python train.py --n_kv_head=2 --activation="swiglu" --positions="rope" --qk_norm=false --init="normal" --init_std_qkv=0.024 --init_std_up=0.024 --lr=0.00457 --warmup_steps=200 --final_lr_fraction=0.0 --train_tokens=260100000
MLP neurons of a small language model. Each row is named by its layer, matrix (gate and up: input weights; down: output weights) and neuron, and shows model dimensions 256-383. Each number is 128 + 32 x the weight over its row's rms, rounded and kept within 0 to 255. Numbers have three digits each. A neuron's up and down rows have the sign that makes its largest values positive.
After each neuron's rows, "fires in" lists the words (lower case) most often at its 100 highest values on Wikipedia text that the model never trained on.

L3.gate188:175064144138151100075032126096156102160198143124158120164084088075133115129145117119140164072148130166162077091137144194110109123105084161147141160140090148149176123152085111115127075089103145099194145098130194115112151142098119104117096132154088096114096146108141070132148122112145119120139159196087145128107133098111124126163146119130111149134119081142109095161128104069114137174130
L3.up188:107082114145149111067169166118102100182157094152119106072115146081077122142125162118111192180143078154186078080111155115146094088110114109091098197080114146163127138098155097191082085125128126179182086119134169073093139084170072102147126125158139132141111145090160118143119120080134120104162128105122192138115132108168135150137181146073133176090061112117131090078107095117149100096132
L3.down188:169117139109131107144101124138088091141166147119055144176128162064080088172174168162060113124159146166117117118117148145171120111078052115122137139088119123134071033121157167145074157090124121124143098082147149138141152117153121114151147115133158113071118140108154145114138092154090177112095076148095121122108143118108166093152173111124126186079168066144160123106129113059162146109213
fires in: "most", "no", "any", "some", "much", "mostly"

L3.gate638:141118067091129169118121134027108148137140091119144153156121149109101185145149126135071149151170125202127095107128102179117129115074152146155093131113147080119176173110165128189106077111067124167148095122103132121114115159132155072074147133122131147131140078143130130161119056161135103154138153151149149180085151070148161097117164055153168111099120126108174143144141090127076184142137
L3.up638:099088159161114197214168174135091093129116117165126136115116150143056152108129140096096136191157100100095130115078106142114124126122129078115075126090113178134164109104170096115091123165103154121084121109167097111138138142185105113183095109125102186167081085116153117190149065121103125123128056128143177137138116134109107156110082191128145064122087111223110193103142115094118165149109
L3.down638:195103143144166084161144130108121099103183173124166139151124153120153158144098184147055106156106120125132146132098088188105140081113067110131093158111141135158193137164155133072178087185086137170119171112062060111132153134155166138135058107108133109100127134160100093154097108147180099069076175149168123101169137082103104117050132109182094077145126136139128095129086102126157125179095
fires in: "of", "at"

L3.gate464:124146145142163119157106174171153136107092104118107159172178148127172215168101108139114181114160103123097148062130106152112115169088134124138081116130155158146127066135108086077179083096076096166128164113166144092116078188129167104140120185106141079141102180072146150142109160179065129129144132057156128110101069091133115059115196084162087130128119131085125134134131119159118127118147
L3.up464:092106177149108112118109166082149173118141159099159153161109160174136117181098113080124098114130121133127146070140139087176179207134144147105109165092129137118134123109145088106117083100102117153165195153061104146173116164084154128158105093108112111096115185100131154181179169156161176083110140052177110103091155158101107139071069119147139157090180086082120120123090101137122115118148
L3.down464:120160145123173074090095147121105141170138154134104113175104164136114196103157121159110102116180121107132139118121189097149104137094161199092143112172136168133188132092129160100167113122122132180179130116135172102158094202176159136213154131152115080157156161092121088154139109140163103156046107180170101061106108164110102103130124136107106062115109170125079136192084087131138104121113
fires in: "during", "following", "after", "result"

L3.gate982:121115097079130106134171146119118061171169108124098071148120036110121102076164105151081163123105169135132200133185128145121118136099044090110132118123139117110150151077092090133144165127201124130122105170131124107096109108108147127154146105076144120157124159098097097131124129146102150150040134190090127143069129067076184160090093109108080110132091122099104203113161178115066108065146
L3.up982:125142132076102135125162086115146113156143116098159116193123053106160156113112072086124139110136160147139127133119140077067059159104083111131133132164142161094189160077077105145079202124172150141140144089129111177119127079075133098096120158076111106133141160094097131150135091112088145128116128180142106090117155092080180137113125123075118124094121137112067212032140147115086135116169
L3.down982:108109160097096133073155130125142114147157127132122144122104095107169102135149119186136115141150139129084151112061143085127074126188086162149124130144144116124204188123140096128106131140171099165151129089146110106140071112125128113134120136036128141110135144120114128176137147088116133140132121163128100135115165102138202114148103165149101143161098155141082151111109255112142158159110
fires in: "were", "are", "be", "been", "was", "also"

L3.gate364:113146059111168093206147108093145174116135191118129104146100108188151119149131174111088159107097118107167101097115126156129094143151146144136108084166183136200142068122091137151150109149142084119134114180107141155141138208169061156089086123195070101143135106140156137122083135096100188159151147172136169174118155160157131181134148058076121178071067108134109119082079120079080171152175
L3.up364:128026137107123147137147176092102134123213128173116098136159108139158173146106162174133155121103112107042108123081130154156015146083164168097116123102089151168117129149134086140170160106104134123145201107105110136093099142133135114131216150163060095124125030122171155124099115056152144149140105138103141180133118196110139206078187084157197174142055072084114129128086160091110139102161
L3.down364:146119163059125112131128113134141105110143104132114142143088128180180098175087114105101109170135157114116078116142157137158150115165176103127129193067193152125153116128130102122106121187235129118129133175172108093160139167126085127204094079130109108080120076136133125115157132116073112101184088137071146191169107097153142177096123183036100168113038100127131112109150102094167105150105
fires in: "final", "average", "time", "finally", "international", "capital"

L3.gate650:112138131107152098112100180171118090158109135161095149124052149087151124158073124154116083087112111091080139106127121138125167134108134101129187131133053138132187105092129117129153113145096142119146101124143129074105122093048150091118132109117169155122152144132072146202176105126088135133187103156164081137129124150130131149142129134137105167161210091120098050066147108167180144177158
L3.up650:042166130147126139152066104165124117211151136162105102088136156126098149101087149113146120144105155190083107144139127145190186164128122137104171058098139146145106167158119126196089148113148101174191103141123147121166120114098148078090106114131183120127146121105077136176181119111151173142130118071152151135087120165171115086114112155128145152162200091115129116167091126144179168152088
L3.down650:184139141140109122092107138106083072176126100143042169145098158078148119104079085170109099108071107140082074109154151109099155120135135163143100123161107079157126146117105094165114153174113149132120053073135158209136106120130164110144169102144062095139125074177143208116088084110105149182158178132113134162078175154186074200155097117127107107125202104184126061098126136126159135192125
fires in: "has", "had", "have", "despite", "are"

L3.gate522:153077082142117082121173090156094097162134136175090080109107071123171130187113078143087128100183168151104163146163147154137086136158090143106123139119128162108174164114163112130119129095057108140128127128092100124152064113074117123111190134121158154163113110085132112107159139102074139193110123161162153125197114124075126116133125120118138155172110161126130136134110177093139135124176
L3.up522:135125103140161132158119107089125083211133158128197063071078131144118180063088113067099185129138188051142136117069104130122145108144151102078149137092205130097156162113127118144130099120135132125160138117103095100091096121120098085134139092123128152086161093082168118127150154149124098151175137129157103101107127161064154072110117080089142145159106134112141144083090098143152126112095
L3.down522:158124176088089128151152096183088135152162114118193126149120152070180153141106096210188129092106083175112168127170128118127193132130177088092155133172121145121130159137137046117133160114081125100175079114092118135126091103130168094153157110058116136123170172048093142128091113151091109156132112095080061146091186071150101116109162147083147125106150070159184132137181182151109134147127
fires in: "was", "been", "finishing", "remained", "remain", "scored"

L3.gate82:130144121122142108121064099045096091121188112086125137170137058179112159148117113070131116137157133156134130197136166158113113118167131158124141187155092160133186123101134104167147149099101139159163144077144152079054171128106198138138103135074107137154141169127125108174141138078139072113206145090110093112133089064156089144160139038101125134108086082164102144120133130123078081137148
L3.up82:119162092112119112110161116126073164091185181177133100113120054084078143153108151036160174100170103161131144106142118122089173121143112110149073152172150119166097124083128125165114133091102118162161118133185107141140131181133134102091100137136099117141056127067130107161088125122144076125152125136186082119147164094130122095102144060083148130080132117100106130105106125160103110150103
L3.down82:091104119145134092105182115124144123195138106102111126133159090146120109101118108036153106126144135126125099116137131143174095134111152126125120169129100201154143138174106097222119138152095140142139149154136176138171146150088098134080139145132113041108126151119128112129081089143087112158111106095139140124162171119140181152172097067141194140135164099091125145072087167158115145098215
fires in: "at", "above", "atoms", "atom", "to", "atmosphere"

L3.gate788:165132102129140149119111139064131094139114092193102127170163116127155135110104129084125214141064129145080092113140140109152070178122129137116165153119134157096127038099176159077107107138109114108143088138144117099083141144057132068119192125142105134109091117160132153130133137096159085182136104140086174172155095125125070092123165143089117146189057159156096082149132139151142124137154
L3.up788:136131153124154123179100171126136094116165090141125149096115105100091102135166137114175141152149159152086193164114139143153142145117141130148226151133088130067139111203153146154168116151125194066102148113164144171112162146119154073056123135120199076117152127108165184179149131144133080133112115164149123140138164139156092125188060174113107143180170157085109162091142078110158175212123
L3.down788:142121159155154123141117178161141090130132137143111136143114192117106123115115124131101092115123098144161126095121185091133087169123125149138134132066188126127153032108237158160142156121092073135161155125132112109106173099088129166163135099088137144153098119140111098081139182158152062180119131158132172167166176141159125064091158098064166152198179126141106093106118124133142144130191
fires in: "of", "season", "finished"

L3.gate417:090171120119159088138119052119107202145145143115100062187169160176180161148071121091156117135103156138182154119164111106125123105096096103103091140095060173098130076144132164145118109099088157090174102107125118137159141158184128114138138175123103162137198112137101113138163114147201155074111136138208102117148174158071113120100115146175123104100102144120168091155093103194163103135080
L3.up417:110131079153126089148131140072159139152084122069171089102100104148135131142062115123097153118118169143137197166173114149117143119084163111155137169086130112119145101159128174113083092180073166118118157117179106071085128140115153076156130093163147147116077133100085158098181132133137143133143087114099129112115121084097119140115103157103105127099149095082107127151077052137117178118151
L3.down417:068128138141194095151153074172128146140152019174149176143142152133137101114103150114123123101100159130070167158117098086158124132159112086135075128134115122099104115156147091126097136172105160080069068078099143162117107086028094122171179129094100114120124141132124129100146083101188180087136153077065087130138129096109150114180096132130107122110090150112178143119138131157116088116136
fires in: "after", "for", "by", "of", "despite", "while"

L3.gate711:090123185100082164117129143146156152147143204146139163142132077134147149140178117136131161115158119133106110116099129106166099102194109143098086108092079128149163124126093110123107148112124113140076169193177079125191072124099104141141112144195170146111098176136127100135143102149115182117125104134161178139200178106120082178110146132083111118084121155129129109121085151211110077125118
L3.up711:115093181165067114077123118123102166106127176092121175126100152138148106158139084223195131079111134174149108131127111149104103106125102113155156087155128166111124184182127115155130122123142125125151161046134195107124134109144049140097139148125136080120154115104134117099122098170097161105148111151133136090111141125116079195129135161127119100166159184115136096158211138149150170062110
L3.down711:156138129183125152171133144086125143152089200070059117154109148114114083149206143139104147206163160120152145129174173145119075137083055114167134124100082137138089104102125158141083060146116164159153195110048141126176149197114163107089125137141130126139112145114145143123099122085114143080144107112121160113081162129141121151100084082071098138125150116158138115098140092168149132050135
fires in: "is", "was", "a"

L3.gate855:117156133133048129101110106098158142158155182139171156132130130165148176203131100172134106125158125124095129143095056181143092131143087125176112122174111156147079164158152078185080074140166152177114162116145189150180126108135117140124114115105113156123154110137162097079100154109133115115117089099103157180121142106126073127098141074102108112094153135148199127148110060110118134082159
L3.up855:120148179126144158124112189132117146131125179114126080146136104128156184118163130100126107086092091112120132148106122106148160169107105164105171141142124171157129198190191103118107183156112144122115162160167130147149149151185109101150118139131080121182170131134132143127078016111069151119112133132199158154141110105133067156173165134116114089067172117090157173178164092138158165097173
L3.down855:178091104162125162132091153097071125177153109145096142110158130090157157143148125073129072090153153088113111130128093129092127165061126136171123093142097114077150158134112156135092120208142058080109136097096154106160058183113119151146090180143101137171160106128146047136111105135127096118179178121125155163101126069155069103115139099138031056097093125175115126133113038128124151137187
fires in: "and", "is", "was"

L3.gate24:113135127177123117129115148131156127098160130155152157124059084129169113110140154106157164190109128166126155106144084119106106073136140126145167108060109134168123137081087085078094107153193162107162141187110077149119106158150129139128175117169144109146196141129088110143117143128120100122127141141070110157153098154184091162116159097143088123161115082184052044105105154100097171111094
L3.up24:120092119101186119167116103100134207190148161166150127103102099148162135096172150155090108113122124127155154137114083096161114083092154152133097108117204154105105101084184133141162116105158194097158115052092124166168148127129139145110137065147135084086129153156126078151144188121136081136140117148111172157142143143138091086097107122121122156119151126087085119125105093147111141152112
L3.down24:098089107078130175138179068089158133065162155144174095111055112073137110105097117136070122161138108138107196131090137123082134073109093158102159171137161084103120146116090157158144126152124149124136108128167146148094034150101110161152145188165096087173145110131197109155123120083117071145181113129142097138207098132125133133131157138159118185137179131130127150070080132173160133155083
fires in: "states", "us", "groups"

L3.gate341:161180156102089156077145120092124174112167115090152102126171135105120055160093090103083137111106163160146153078167145101097177084125121128155091149157139115140080095127149150188131145098118112116108095079129163117151096150116138118116112169116139133116051159124138152128112131109102195123165088130078091135167076147124162132114133143122231131180104160128206093193105107160136075119145
L3.up341:193098172123108176099121085178115134078178109121146117138088130112165138142146086126142130161149137127121083109072138142065172098134131130121208134133133186119141103186148137126139135111084046102128124114137100148115119110119213144099064111159137073148092145116153189126100127133199183123119147111089096089094166129130150107140098143199142129105086136124120096100138143142099154137109
L3.down341:092172118177149078162078128156142166143151161176170093060121167091113110095139110125108120153156146112112123120129205130171184077191119117166078056107112118177146117060128117109072162068124092186092126084152102162192114149076160092171107115142143107131166089128117113151127112173079093153139172149087084116172177173161099146080096124084070094116189157163138085072126139097182147147118
fires in: "tennessee", "israel", "iraq", "ohio", "iraqi", "supreme"

L3.gate521:145123205168159119142112148116133103168135081140109079145104120157072137067102099156123149144152078160102121085147120137137123120102073099137109127165148112105130075061116117130127125093094178180158087172152155159127124161127079093099083070111085110108144118100146144092092099108108093116148122136094086161170127199133092094180132106050146175087075104168075142057145119152115129111122
L3.up521:076157169152148081118122090095115097157153107116085141139104081112085085073084121168116165118131092163144092142157136086115108115108099119144103133146172151099117089113103147130120068129068123111074137137145112117110119101160103126109101071126087126166141132047180125164145120120116112193096158152147066154128033125144100134167140100115194148130124152168120081090138090130122125104105
L3.down521:123168144090141106135115153101108124122170094126122102119116143087092191096067138161129155150039135151059148094063167123111140123105123088113131180168222145097124082160133124139088157103127155112174054167128193151111084149132107117116105173086104111137106137089138127127111128117093124111090186185113118156162118114140069154132175127059125138093118105137116116110164097133201151089145
fires in: "two", "several", "eight", "some", "numerous", "of"

L3.gate988:185116088125118099159168128150091163170164107145127120181186065146157138131118146180146155144121112138115101133124098086143123167113114085126136126135082123079152113119164144151088118167097091094129106054098154133122102098126172100167158158074076185137133110139079127141112098127125049160107164141195119125103141115108096061089082123124176105181123119097122155115131112167125160109104
L3.up988:142065110154102117126122093206113145111106135130191151144130071128161201097083134126117164136133038081145123123122161134133076133160127138110199115171078163115147172114133100110076113145058120096131078116089163093105150132129120160141112131112140149097153145148052121122118085186154125152106121117148167121123092106078120130099101137164110098107119071095218162097165119133157174110104
L3.down988:112117135154156096139120186103126138073181159161142066210121126198108166181130106159114123101169140142127130123125055129112140144129117054112133199097107120126158093149135106114121068181093128081103182114150081149140122126137087118120131138123105131128100061161098099082125168141138126162099124145130126181102106056098150097144096144121105039103046136143142151164120123188169069173141
fires in: "was", "is", "private", "studied", "positions"

L3.gate328:169117100115173122114149110109051128184091112152109119131080133150115146126130137127137197154098131177139139108119131162156161090145134147155141122107162118123117146097134100121174132111140187120146185016138080121158116122137082124059145131105147148178138114143103103125182127111098087119123148112103107186185168089099087017138128118132078144165090070113136128092133103212117103079162
L3.up328:040099101173118132174114108132172095125181089113120115125139139127123088143152154156160113171088146140113085136150138189088107093129109154174080101106078105199136178157118157109179099054063124067165178100132151136110123112172072158135044176085108104152111146188072111135103109147092172186096145183112110147163095186137099139064109104127167171076118187163144129078087153125147165103131
L3.down328:118150138166162136108119111157161125174172170091150085128153144108164092103114137144086160145138122108124093172090159144116133079169110150133174156107133159098153134103105156140108087113097128112145180152124127092107113102124125157082131146148081116159130142079176127057125138175151168033127109134137114088089099151103145114127103165172101111109116138209137133151172136121151186106133
fires in: "most", "an", "his", "some", "her", "is"

L3.gate49:169123151110115131162094136168150065148120093113084124169137186152131107183126152110084128070153113119095127152168098108084132140116127112093134127137159079151076113112151187135159088111111148085091099210146105185166141171106201170179161148112121112165112099170135147098076092132133173163105101112127127181132113150156157140149103152112081183151114136147148114147102108115112121122162
L3.up49:137105088157147130076118131079093099113094157131126118137136160136195076162134189119088099121130121105120129131128175174118121176078141153126172128069102136191133141198164165140143096158130133141169147214181131100132130154147122075149136134153190179157138139181170066097136090089126158153123166117148164110119109093098171121140116094118103169180123133133178129151143141038183131082150
L3.down49:154127159029097076126148105095133127165103111133131124125114149113126142041116104110148088129129107104124181153095115002133136133122126165121067113170146141093109133144128173137075123130108113099131126084141098085090093080103163091155145144120098141133147128121180141155071152190159094130122134188118084163180077096172049102152079158090117102099081158157168052163162157155094129146129
fires in: "and", "announced", "considered", "000", "decided"

L3.gate237:138018120139102155127125147125178153178143103131145151123151125118109112128111066118069166093104063119050144143129081116144157159144108173098062187185135104148137124171175152144128162135104138118163088161076120117145130107105076117155151115092109188108123084055178148142123101119160142123162154114137147167109153117137105165081114122089103140167054091076084134139100117153150120104179
L3.up237:125101111144095120127144135166162192134166125120153092093190155126075137087111090153071097101175071076116127147130060155154161114060107081130087135167185118106153133083133156140118131119125106127181118136149162130107159122096098092121082123102133157096110149055132139102152118128109110143096168144143113171132143183074118164146141094069144133108109108121084135156152121188164115131104
L3.down237:124110132173161114065151071173211111127145110097088112114140124113167110118123158130114141140082137130144079085085101135120116125143161132104113108154145119049105108086143087151056107106098087098178182139168128095086139169123161128119172135062149105142087177140157111108054117154125092177138156168105117097057143139131120119133170123130156182089153118136085112163150095139137083148157
fires in: "three", "two", "eight", "five", "four", "earned"

L3.gate505:105112073105147073142085076141180132066138112147151097128181132083108136159101128108170115118075113119081153121182095097165117111125103099102131136121105062105123126139130108142093144090132133154106160172118089161092189143093116112151202063147129125099149106103077143095090155132137098124082182180123087107134136131160210158141146114080091106142188122077095147123122094092122093100143
L3.up505:089115172096161088173129104106178180149102109116175167165130091135099105154111114112142132150082107128157130153123109100132099134143080136054118144145123096135123100163120226152090194147106100147120161113109134149110176105141131155121144143079052200136158110175144117119111118107118139099069158190122121106140153147145178168156096140073068112199163128104102176117124118136168097105145
L3.down505:106124139090105124128118145120169145147013063095145128121122119099118120117086150121127206117158095097125130065148155133123077158153151108183140115156100104083157083145113105133046117131110091143127092119105179143109129154133122106158074167039087121162120109206184174128120131067095144147128125159133130093156152137171162136126107080128143109099137146161109187124147148091129120086135
fires in: "to", "can", "not", "does"

L3.gate965:097111137136142060078155120120168132165131120151159110107170105140116209146157079117128156139107090176160101100093118188166080151218150176110154126124121155036100111075104132198118110110102138115087118133167106163112144137107139134148114138106139177088107115121135080138099092147121125157101117140119115121150144113139169134137156157082182099160094121157135139160106154058094089139183
L3.up965:112043172123124133119160076115115118114109156099084145165085164083084143180123142079091109135132096094119082143177116148128089162129093193076115111154133177139159159085106133117121149133107092155133113114138129141162091100166152148170132110064127177117070097082066113130063114104091121122107124170141139046164163122087121169117109120103151106144111111156103183105146157159094129090108
L3.down965:158091145103128120138126072100112116089175134075105158161110164143139115098164128080170102116103119096151131117129135082088097096129202183105072109160091129114186070122139092173084151122113112101164133090130153119139176136120147083140102122097086130130169166146049093080165101139083127131155129136112140197201132174130113233141164119103205139097135145061162155107068116101163073094144
fires in: "years", "not", "to", "at", "just"

L3.gate490:062144150069143115151103128200181102117143138150116179167104100141153153066065137182149104117103125127071208119126165096182140194073161159127182145101149187121156087138153168125117107102115112101148137122116113134165093124127120090152116148136185123118125108117136079169147153141113121134128096093132138101152164121104080089170115112134125170156150080136095099066046089143130191137099
L3.up490:076167107055161080166079158131159117099123124144101124157102124105122089170108083162071103160132122089140150126090119150145120145070145130109166069128121247096122103107104196128135133197112096107180142097114114096133097127100123148128103100115144148110087054128071100159156171128170111099136106091094165160125132114110087134130105159171124123077112107072066108114085048113143171159067
L3.down490:115094150051167076150116143152132140104133176135071127149102102104176136077126181245115134161078149113097120117119170124144102174150129167194067163098152253072130119181104072131158154130102110153207122167153097076150152187165196108156162099111139094114096152117104107150138139138122093123168111072113102098138104082148119107137101145135118086129187159082149087128118160137114170099076
fires in: "after", "of", "following", "during", "upon"

L3.gate337:112076087120107193136174166163121134149113182100155084141204130119102093051151165161184132131162132116128135185129147134169107112113155098162162152115073134139102097118155167118116141153109136125129136098116139132131107162139132125145102146133124161114097160139140124095117063143151186115157158084217160130131137124074099111165144069162109137116114172050091122133126098111141135161147
L3.up337:097121137163140116142102186174171107099111132132134178094116134152119087105125144074166114185115185077094146154150119107171135222100117129064087071149141139150122166085122108126103153118114176147116185150126064091137113121146147106153124129113115150165105132165143104102083093089109141114139168108104134195103112140111061156116124083095153071130138136132143115199135079139134177106145
L3.down337:149142106133184103115077114116089120163134179121128157112127088163196099108120154099149140174131181102099213157123141143126101149111126109134191119159185186089147118085149164136095184152108103088212124123139126162099135135185161051098163102069113117126125164175164185176105131111131156121157155121174153111166144140185065100163132111124102092087100112112169144125152111101197178169140
fires in: "born", "life", "early", "background", "personal"

L3.gate19:139156135171137152102100169105146105103115114179154056155115203100112124127163163089141135143133106107097139176093137149107066140172103129191124168138129117119167124127092054124129111141131127147095139124155056169089086147164096173118111109105109184136109118072067168136145130102068144140136104096117155131092119137131115163139110135121161097113103165079089122125088056150080100113099
L3.up19:137164163124121177169194129156115080159137123150127121097127206175131125139137128146105169150154105128100147194137173122133124154135139148112151101116183134133133096148161100138043099095162133048138138184139118192185103163168171153155073102122176117128119107136127167137133130156134128123154118097141116156148111176160166122145120107114090118115172115070113055095078155175094140165128
L3.down19:101187171085103134150093084138103152133067110117120140137174136136122174107107131087142129105127130169114087182092091115131117113116175087129093173136144123164062134153114145139081127141133112119140153128130135089076126150122153163202134176114154068142154106137168169154139140208161159150200096093172080130176140124191080098159127125084125129094129153163112139130130149151099192119108
fires in: "000", "despite", "types"

L3.gate866:117177132155136068139150132100121126152157145129129117143130135145080124147197105134085114138166177132138077188106132178157113124152091145139198096119074154085179117133138109124082109151106100138195113140119144148125105104101058152121142132102121076117125121120178131136116134132145084119116169136115159091064090114081108140142138185154167146133083162183138130119166174149114136081141
L3.up866:207151184141109130119123156135138098142114102168162104117127098171154156060178115152110185121140132155121135166150141133198137188111149094160060149158138086055092133124153120101078132130056154138134070138162187132073110150175120115120152198144146129182177086065104169100162084123159143073161138124103136119089109141134103147125150130079106113101092158137113185103066184070131135151191
L3.down866:095131121093117153137099143144106130170169141114132162134057145141107098126128068085164072097117107172085164108138176151078098129158092118157137068171164140129146202123145078061100096131124114137126079129132183134179021089092152206096133065082158114120131137159130172119132136157143132129131138129123092091179116067163146144101192133179124151155056106175137080127140176129132125104146
fires in: "as", "however", "suggested", "saying", "suggest"

L3.gate728:096121086141171103153145162164076105139082159144165189142128116139136123172164105144128177138183172098126161140090199115149091105130102174136119135112116082120133080160168106159150144145077145107175107108123177154128136154152072125096095077109151150102123155101160103114097162122068081151126124137179109141150133195121134113076077119118143091144136091159120131102088086100160137114134
L3.up728:157151195130115088149159099117081105152096168099088094127171132099118063099133126176162170154099101121100163142115125097110085122165114172117135077165137117157177112155113127133197116151112137079072131167104096105142121166149059091105130132152164134106175137168117113106095110173121125106149151092159070157144124081130146155197139183128162134161159137148114162152163129098107101131166
L3.down728:158109102120154111165167149127098140118116160056101107137114079125130173068124121116098127131082137132157199100120097118166142151174174117139141121144076115150100108106121106164113097149158120132124155085099057151076138169094070128137166150132142066127128163118092080182098150131127146088071133090133156123159097066177057123125137208095098077102128101163163150077089148107127131166137
fires in: "life", "career", "personal", "college", "history", "role"

L3.gate241:198182098138109112090092086124133144193106071109138110101058146146149080185163120085106180127128064179154080111099120142165184107132128115086136076164134114138170091123122193126150087127116151129184129164136124157157156128104144167129082092129117136192151098137139129178133152099104134113162107155122112113158136154136100121130137136107161110121113115142168112092126108114103147068175
L3.up241:168113170133137111106095148115115134176095094151129110168085133153146133088126152081126103148124099120115191117109129130144109157149132138100149175066092182123144085137144134143115090098161128173103129211149170101036170181138139148138086072133134127156116185114125149090128085099090113121108176099088072096119123096064101141109136088184158129125143095156119100113083176084143137189183
L3.down241:138076139093097118158104198139094084132141169125143130136186084106160135098214056115065139175156127115102128124228101091165125088158159161119119128149129107130159131081093103165115053170141112126132059102148110115167161158093117071124104091140102119162161189068090142149059152153096130099137179140126095142122139170170112099071141156140107099118075141081144105115168181118151127214206
fires in: "he", "she"

L3.gate45:178114149138148163170090155060083189150138087113162080148126116120074108126104116090089131149145091109093139115057104162094118096101154112127178070158129133173145118191139146168119163157107164129106094088163125132143106169127144050107070117053107158117149089131164145116099200124151103119111134094152168161130134141137082114092128144166127197120137136181154146119089096126160134128154
L3.up45:169096162084172119119117130116182112141078120153139187153098109099117176093110126163156059208137117088174159173081130132126113130151158116093129048150149160159115107081166131109163072130133179102106112123100109107170129135163121118123123070087145140031175062126126111081144081137130135094148118119133102175148123146189138193126102100148158085109102121102178111179110134075130157095121
L3.down45:111098138114101108144124108110181132162155132119125138099152087084111094138131157114164105151185140140163114161099113131162119091106123134181109114166111096105097066070100184130119100135086086124119118109206138073151060109092118118144157108125091110155133104128157094086097115145112096166068115127111095173135121148118173154099136099074104156092146156120125163120119161093174157085133
fires in: "it", "thus", "he", "once"